Weights of a small transformer language model: 17 layers.
MLP neurons of a small language model. Each row is named by its layer, matrix (gate and up: input weights) and neuron, and shows model dimensions 208-335. Each number is 128 + 32 x the weight over its row's rms, rounded and kept within 0 to 255. Numbers have three digits each. A neuron's up and down rows have the sign that makes its largest values positive.
Before each neuron's rows, "fires after" lists the tokens most often just before its 100 highest values on Wikipedia text that the model never trained on.

fires after: " the", ",", " ("
L4.gate727:174168084157078115110126094106121107138081154070072145160079084137164099116105149131155097148117099134114138158119145133156101176105149110113138175107130167092075090132108143159050105151099066113125160184131118102129179155124134145137106150132118190151107143147091096141123064163158144159085110113172146187152186130088114149157186106108187182123146118148113126140083085078142108147095
L4.up727:102106138119099118091109175119133122093121140174145162115086167119099100159143137121167123099098132101157233176099127071177142087163140143129154098100098189129115091132084127125153114142088147163113174177108123137184124146094130150121142147108119139157103145187190074095164082180126161153102123100120129124105099147115163110181142158116145160124105132147101111113170102137098096141136

fires after: " the", ":", "19", "–"
L4.gate548:081125057120107144083187121132151125119113135150199121141110138172143165102139180123136108125191161072185133148187077097183123129148125117121080207182076098116157137137081078141127109105105096114132085110089118161051110102116144158110151152099110117095155109102157138128172173129095099136147091166167132139094137153139177109116082113149153084148116131148158050139155145176132208113119
L4.up548:118130114107149117112079167138195189190125148130097145111113116133137112114154176063158145098077098135159130098117180149076122084122110149109140084103093088077112130144167157142156184141107147140137127085155116131091185129138130126154167113122158089122166153154124092106132079082170167084111149113121148120185102099116104155149069145145110117145094142134162119182199201092197120097119

fires after: " |", ";"
L8.gate1502:155121164112163119138145054159101164074154089166108113111107141110085130080095120113167169121150099117124125142105112121174153118158176118128133102149143151109193093128109110138136108112113103200100142167170145152117135158144096108143126168051136120170061142154106096111073084119094110160134161160095114145080141189105145117202144074124132138134217098166146100115122055071105147136118
L8.up1502:083107067211164119145114135092154166173160116070163192075106189091157151163062157159101093099159137127163147132148139143154156097128156061185112146082143120111124141178164086141132075160120177160131158159125106040121072160170094136159143105143106181137148135077132070087096117209183136125192105128159157114147106120113133156171137127159093159162088112104132116144124130106158080134130

fires after: " the", " The", "."
L7.gate1735:094143125113131112152111142099148080169102153127151091174165175174093078085099100111149127132155095126137180135159141038099141127125123032118134066133110143074092188102074185134124124161102117090130131123088106211171079151166180177082122086129176181120166187155155125179108115099134157121121147126140142170159125122066144140105135164162173177103063132058123137124175103118091159169142
L7.up1735:129087123115173145135110154181170088158095150158104142172115119139119127062108121083137131082176115083155148131106111084157126122127088166129086146095113153128125184081115151104169130130061126051147123096143108159103149063146098162127072138069111147107133127077088122155082078123159123158121127059157198169128178131101158158157161149114158122112053142103171139126138140081151212179119

fires after: "-", "'", " \"", " (", "’"
L4.gate1760:132134088107123177136137130165122206094135141128189104250086128152081100081145122108127104119157093161149021099075135161114135124123087140131147127089127112136147155133119138131102147158077108121186125154137150066143123135108104120040159123157116136177166112108132114127151053134103188120132132107144167163130092152144113146113118151173130163114137101111103132088079157098154087143114
L4.up1760:157141118106113143147100141133136115118183058130151119134089131111183118134128156166108133094166123158155121139091131089111139150106094087162127103149126166167149122150089142121161174142132121111088085118141093112211127135132084118133170137108130153106133154128093180134129151084173090080115106090057098098045082153115098098116084106167034190074133179138112172182129101130145220155074

fires after: " the", " to", ","
L4.gate555:144140112110180107191115113147164105143147134136186137129110142181106115150127192105144128187134160119121133161155144171135152103179131171144120156176178153101143074054102136125134116179110118142179124089122151121070158133160130206132143086150167115154197179158108135095163067130218083133091151100135088161084141095168161134158124102129142165157156176180149155191119161110149152127167
L4.up555:114136143112070089092124126104118144142144166112116127124168109139124086130123091139090121122085152056090088138179125092145112129158093055159107134184134049161124080134106171186080119120135123157088116139121128128183175077118102103137074137115082083183110063130079153126102064126118067145099091109143176164155149153086111172135121099124155110122091173126106156103133122156141138122088

fires after: ",", " the", " of", " in"
L4.gate1336:179145151084124162076168087087136095120097159131142122116118118129101102123129101107098061094113163078105064151112164108154088119143161120166114116117104170124076135134122097097110138125127111121072174188088106087136121193079138090169150144075153148176146121170129185185124104125154100099118109188193142113145141111115129164158099125134168109143137108156110118103169145112124072105154
L4.up1336:126160138131131107100131094126073132112118088066184160104113126147086093088118104053138065102167173155093079153110163124192076155148128118202140136101142135108117190125176105114112135141167105157132133166102104126112113124043160105154145186087100161124082124159139176164129088109137104081162110166141087090151172093175123131091130165180158130179102087130132110052163180122112117118184

fires after: "19", " 18", "|", "-", "18", " the"
L4.gate1573:137109058139112111139119104138108107152098137161119132114123050135162148183146148121217133140090166097118119142095147108158160141150191078117071112167096090096149138126139148126100147098119102126137056108135100144156169121088150194123123128123138090097150153190119101117119133143163193125137101126156108180173098129122169158138061115156175123159111133134145082149094177111122140167132
L4.up1573:156112098090130140109137120122127158155129172149168159115199093087124141146080175128158144099147144117134110175048148059110084127176174095072134112153105109075125115100115153111116140126152138134149149112192077161142144114159102195101086101166105090143179090189115094137164130090160191112121106129154150092165114122084127138107114094109142083139124185170082121151114151171125104117137

fires after: "19", "-", "|", " the", " (", "="
L4.gate202:170150127117165138183083137103128145076109141158056137135171069147185113108111167132120178162124144114154132169147050156100106131117206109106106120137107142085126157115081103154111190148180127125177122130108111149154131187137155055118116165125121121071177119135148144124152160103189209161126100083157145096092186104100088126090135105114131088154124092094143030144121126133159136041127
L4.up202:200137137144154128083116054122141111102090166147128118091076053150150119155190127122141131146110091113187141116130156135126118077145150132167092123150115124129097110180146090115089189124114119107153131110185095077083108117173139162116115123101126144139136148201147087174129130133183155157089162091148155120135160147124089154159064133073163165165126153136131120185066160140145181117140

fires after: " was", " took", " rec", " is", " be", " to"
L4.gate1765:074126133147192124103144147114124183139155148090112124115109173128129094130134131145148120119145125148156084109109135150094162120099135165179053155160190118097154192095154077124124126120138101128149086126099097119125100057126176181152108148149122177136122115155108115097156177085098097134162128141123123159135077102148153106097189138185177116097164119156114176128090127141122191157102
L4.up1765:116088181158133156114139147135138156131150100103105127156152134060117150177080169139112113159082112137087065136108147110116154099181113144154102132099186136189085184106099097164084110120156128191084111096065142190059124149198161120054102099168138154143155128105133191159149166076079140159118112144138108135094118163082132206058169172135145121116158129124043163157090131191088072143060

fires after: " |", " (", "M", ";"
L7.gate82:131133128172100128128177122104073129119126078124149092132150118138154148083138125092108218129157111143144181102143043096080131086117150148114185065138119159111175122075138108157079113135094104164138111099151203116141142136157122094130151109090148163141171160062176120118141062131137106164110162110107178138165114075133166121151118110131123125126183137165112047110143096132078064065133
L7.up82:129114134104093127121115142151125161120073141134151115108100143144155176115089125140090197115171095202175119167155126120123127133166180040128141121139179077045132038164121119130136082121137178079106093140148150122116140108120121182178122166111106185117124132112098135093133087157124112127119191133175115170175161130187121095126161067118130105075089122130066047154109064136158119098116

fires after: "|", " (", "\n", " the", "19", "-"
L4.gate1376:131159100140055148143129139171170188123155112141127200170165099141110102091144172124119107134113113137129135182129135110119118168101185114132077126221172118118166074132107149096106186140103105127108119159123098126146117124089103175132143163144208095129194088173103152128133118123113129090097051153099132162089113183093110165120112102091181121058152173122134071192162149154094140097080
L4.up1376:178085080162114141192125118138179144128107148170168146125132104147145158117207075155179135096151144070168121097144146130177140158162100145131108104152146060118162066137120165151119177142100131156189068088112130161145135070132189132189090111137125190154164101104137136135177126135127159115148153110100140131114147104121100154154113130098112161127144129154151102225154180109136173103098

fires after: " was", " were", " be", " been", "over"
L7.gate889:108104157154101155131173112131164133136169159104178131130164132129077142059105170105115166157139174128146151122190208170125130138104110143093097188078096143123081171094146155125131125156105129123111097181111111121132131130140145130121142071119161118177151127136168133112097141080081114152131099175069123074127160152097139124088128155198181113130095145174149156126186161197093114145165
L7.up889:109108143161101149193118055125129147145180157177127081156188148125148112088112180154087105068071128131128095165143195171134130155110105121139083102102048138087099184120100123162149102112113136165100185155108136138112158119148118151131132164110206107157231167104146166136142092128063166150136072199096113119089098121166122147116185142157133169159084097157172141138122143095110173147097

fires after: "-"
L4.gate1698:082129125096116098104090106113167128118133130119098102116118127139071100062103106127153053070103113096098145143054148122129159162147133133139080134082084083132143136115118131081121111172092120111110171108171137121120076097055158137099148101071163185114095161203129119123137122173120134140134168173169076133170146099127131171156171141136162166127090125134117132128180177117096120094161
L4.up1698:153191127129123069213095075145118104110068124089136102081124160159117087148132088097073108131133159107131136139130118133078161118102137105127166132119150122105127144126138166151100137145154078160137114130107111098124150138126195129137119091132122093121073173095121118150107075180142104123121170110086128109114135110102128148121076103153159136109118156129163114181147112148130140131130

fires after: " the", "tt"
L7.gate762:123144124155117137131147130176179113135115159145158140165111152136141136069134108155198119137167153060120158177107136119139200110149084127116133055112137149129103121132118167126123150117094158152132152122183123085139153130136154142121098130085138187122125132121109143116061105154194144120139071105114156135102191137160164182208180132094133128141098080138140128160215134077138110163134
L7.up762:060142128121091191110095104095109150091120110130163104192088107172175093158099140052117152119107124072150122198153179147112149034059092113075134072080113174123158080116077159137137091130154098126112161169120113124123121115133162182077127104091138103169101104118092144153077118152109111135086097145193200172147120144122127190131109113117146135147081131202180101110141099120110163195158

fires after: "-", " \"", " (", " P", " the"
L4.gate1726:143154128120071103106130122106167114159096118140151134187118116175108102088176139135121170150214165089158087132132122084120149143111112152151099128091114107147128076072143144097159159223106114132122140117118140099146115129171099093100133136100116189085175135092139152132152090186166103105095054093130098147111106124140131170115178100116117114075122140131146118083177133119179144144133
L4.up1726:141135089160085161113115170169124120158169173146106054151078146148120108143045102086121202197184146151151166115083143114126201192165184110099129115105124132115091125133033144162100141150153094132055146072119092136100152150128118097192104155137125119114093147103122157172089124148140155153091066115083123101132111121086067097111114164116113117148132113170093121116139123117128160119103

fires after: " the", " (", "-"
L4.gate131:108157119163108092159104132145130157133118110155150138136123206097094142108070084126144077106124115104165158120133171119127120168133180093166163137149144107146182126137089118103122168137100149122133144088183153061142124115120173126111164091111120140099118086083164132127112048116100122124139102115211112113161134103125132117143108110191146154142123147150052153106168221120163160114129
L4.up131:175179121145108139133118129125154113188132138128135096143064123131154114143073127158131137179119064128105155155132133145108125094087125124122168141108144146138123088106143181182160168103099117165096125143108156079126114164134101099151116046126170138154156101127140065181110080147123091159113076087151099187113098156088179195168130119144160211094188129082112087139132127116119159153149

fires after: " (", "-", " Arch", " \"", " Ana"
L4.gate166:114162100117143056114091147104182098149110100070181090135143118165154112103099187149091161145170134101097158143140125103196129080114172116167103128119136084068183097078125115171111153109162141133136167172154129112141120171130130183137172125102133194137071104148111136210087096138166120123122064077144152108135062105207115118093117137122118140104121089119144083138130156085106157158085
L4.up166:169146081186130067113053093133164088142146080151117120122159096082175159117172102165091110116159065080106103145116071114152161079078147149174128115161093091105155112151155142108110160142181167163135105143150173119156094173183120116112088099143149140131119122124099124131119087148138087138129058032156198159152098160169101113113119121112114107113168102104140124160137120151139119182131

fires after: ",", ":", " the", "tt", " The", "The"
L4.gate1084:157095085091188118115123101206182102160161147135175134123078113189116117145169147095115141131146176114090112096120149102082108136132099113101087163117087154107119110107156139108168141104187141149099078158131132123150142101131098133114125161125129095154117144140105077095098148121110076204142123170161123172145153056150122120150110102159109160136088125179151094178122160132009158107109
L4.up1084:163112084058165155181120080142153143179137097157134095093120130130129131112162112124097187134084161083108183142124091146085135140142084105089153118150133137127089114110123122133110124122151152116124097116131121121139122088092095097075092121113098099091125143076113098164121172139102130143171152160166132133155154142175152106180091154147137148116092139151092131155174168093105178114101

fires after: " in", " the", " of", " a", ","
L4.gate730:100134130096103149130158133051103098147121129091101123095039179118120116060117165052136128122088168092089136203092174051135116123124134129119124136105130153049158125150053118153106157153154144146156133145154095114095151141117169106130116143106149118144133112146154164132116178074119090131148127181182108129175156139146157136136109116152147181128139048151126121148147141108132083122156
L4.up730:099100190113159139119140105067109123133126145090111177113095176130169139100127136072133096162063136087145142143094120040169118079133137108125161146094148139092123116180096120104145129168145160167138171125135118090088124208112150110118127160102123156129162192129133159108115139117191102140131151151127124127179128140119179095157098131176138148164123057182155165116136115127173084062172

fires after: " (", " \"", " as", "/"
L4.gate1130:094109115093123125095000138126114120153136156144129163102110161127078102059099067099175148188092186155167103150135139130110085122167176088127150089121138132097132083142144160166097131155079120121169122135108126079184181175190175127167119123128118143133166118120108053115130158123127135120122100134123104138136044102132145173118120062155172142099082125169061107107085181130119133155141
L4.up1130:127096130154185132145131172073117170104148185136139090110162122102089125144126144153113099170146112170137138128095189103134091144094094074121158168110149125143128069153192123139122155141158129128152142117092146128115189193148106105111127111081136122152107104085128121156154117151106163130093080144108092140147111120103159156197114168041076143157226185134075117120125169184093120168183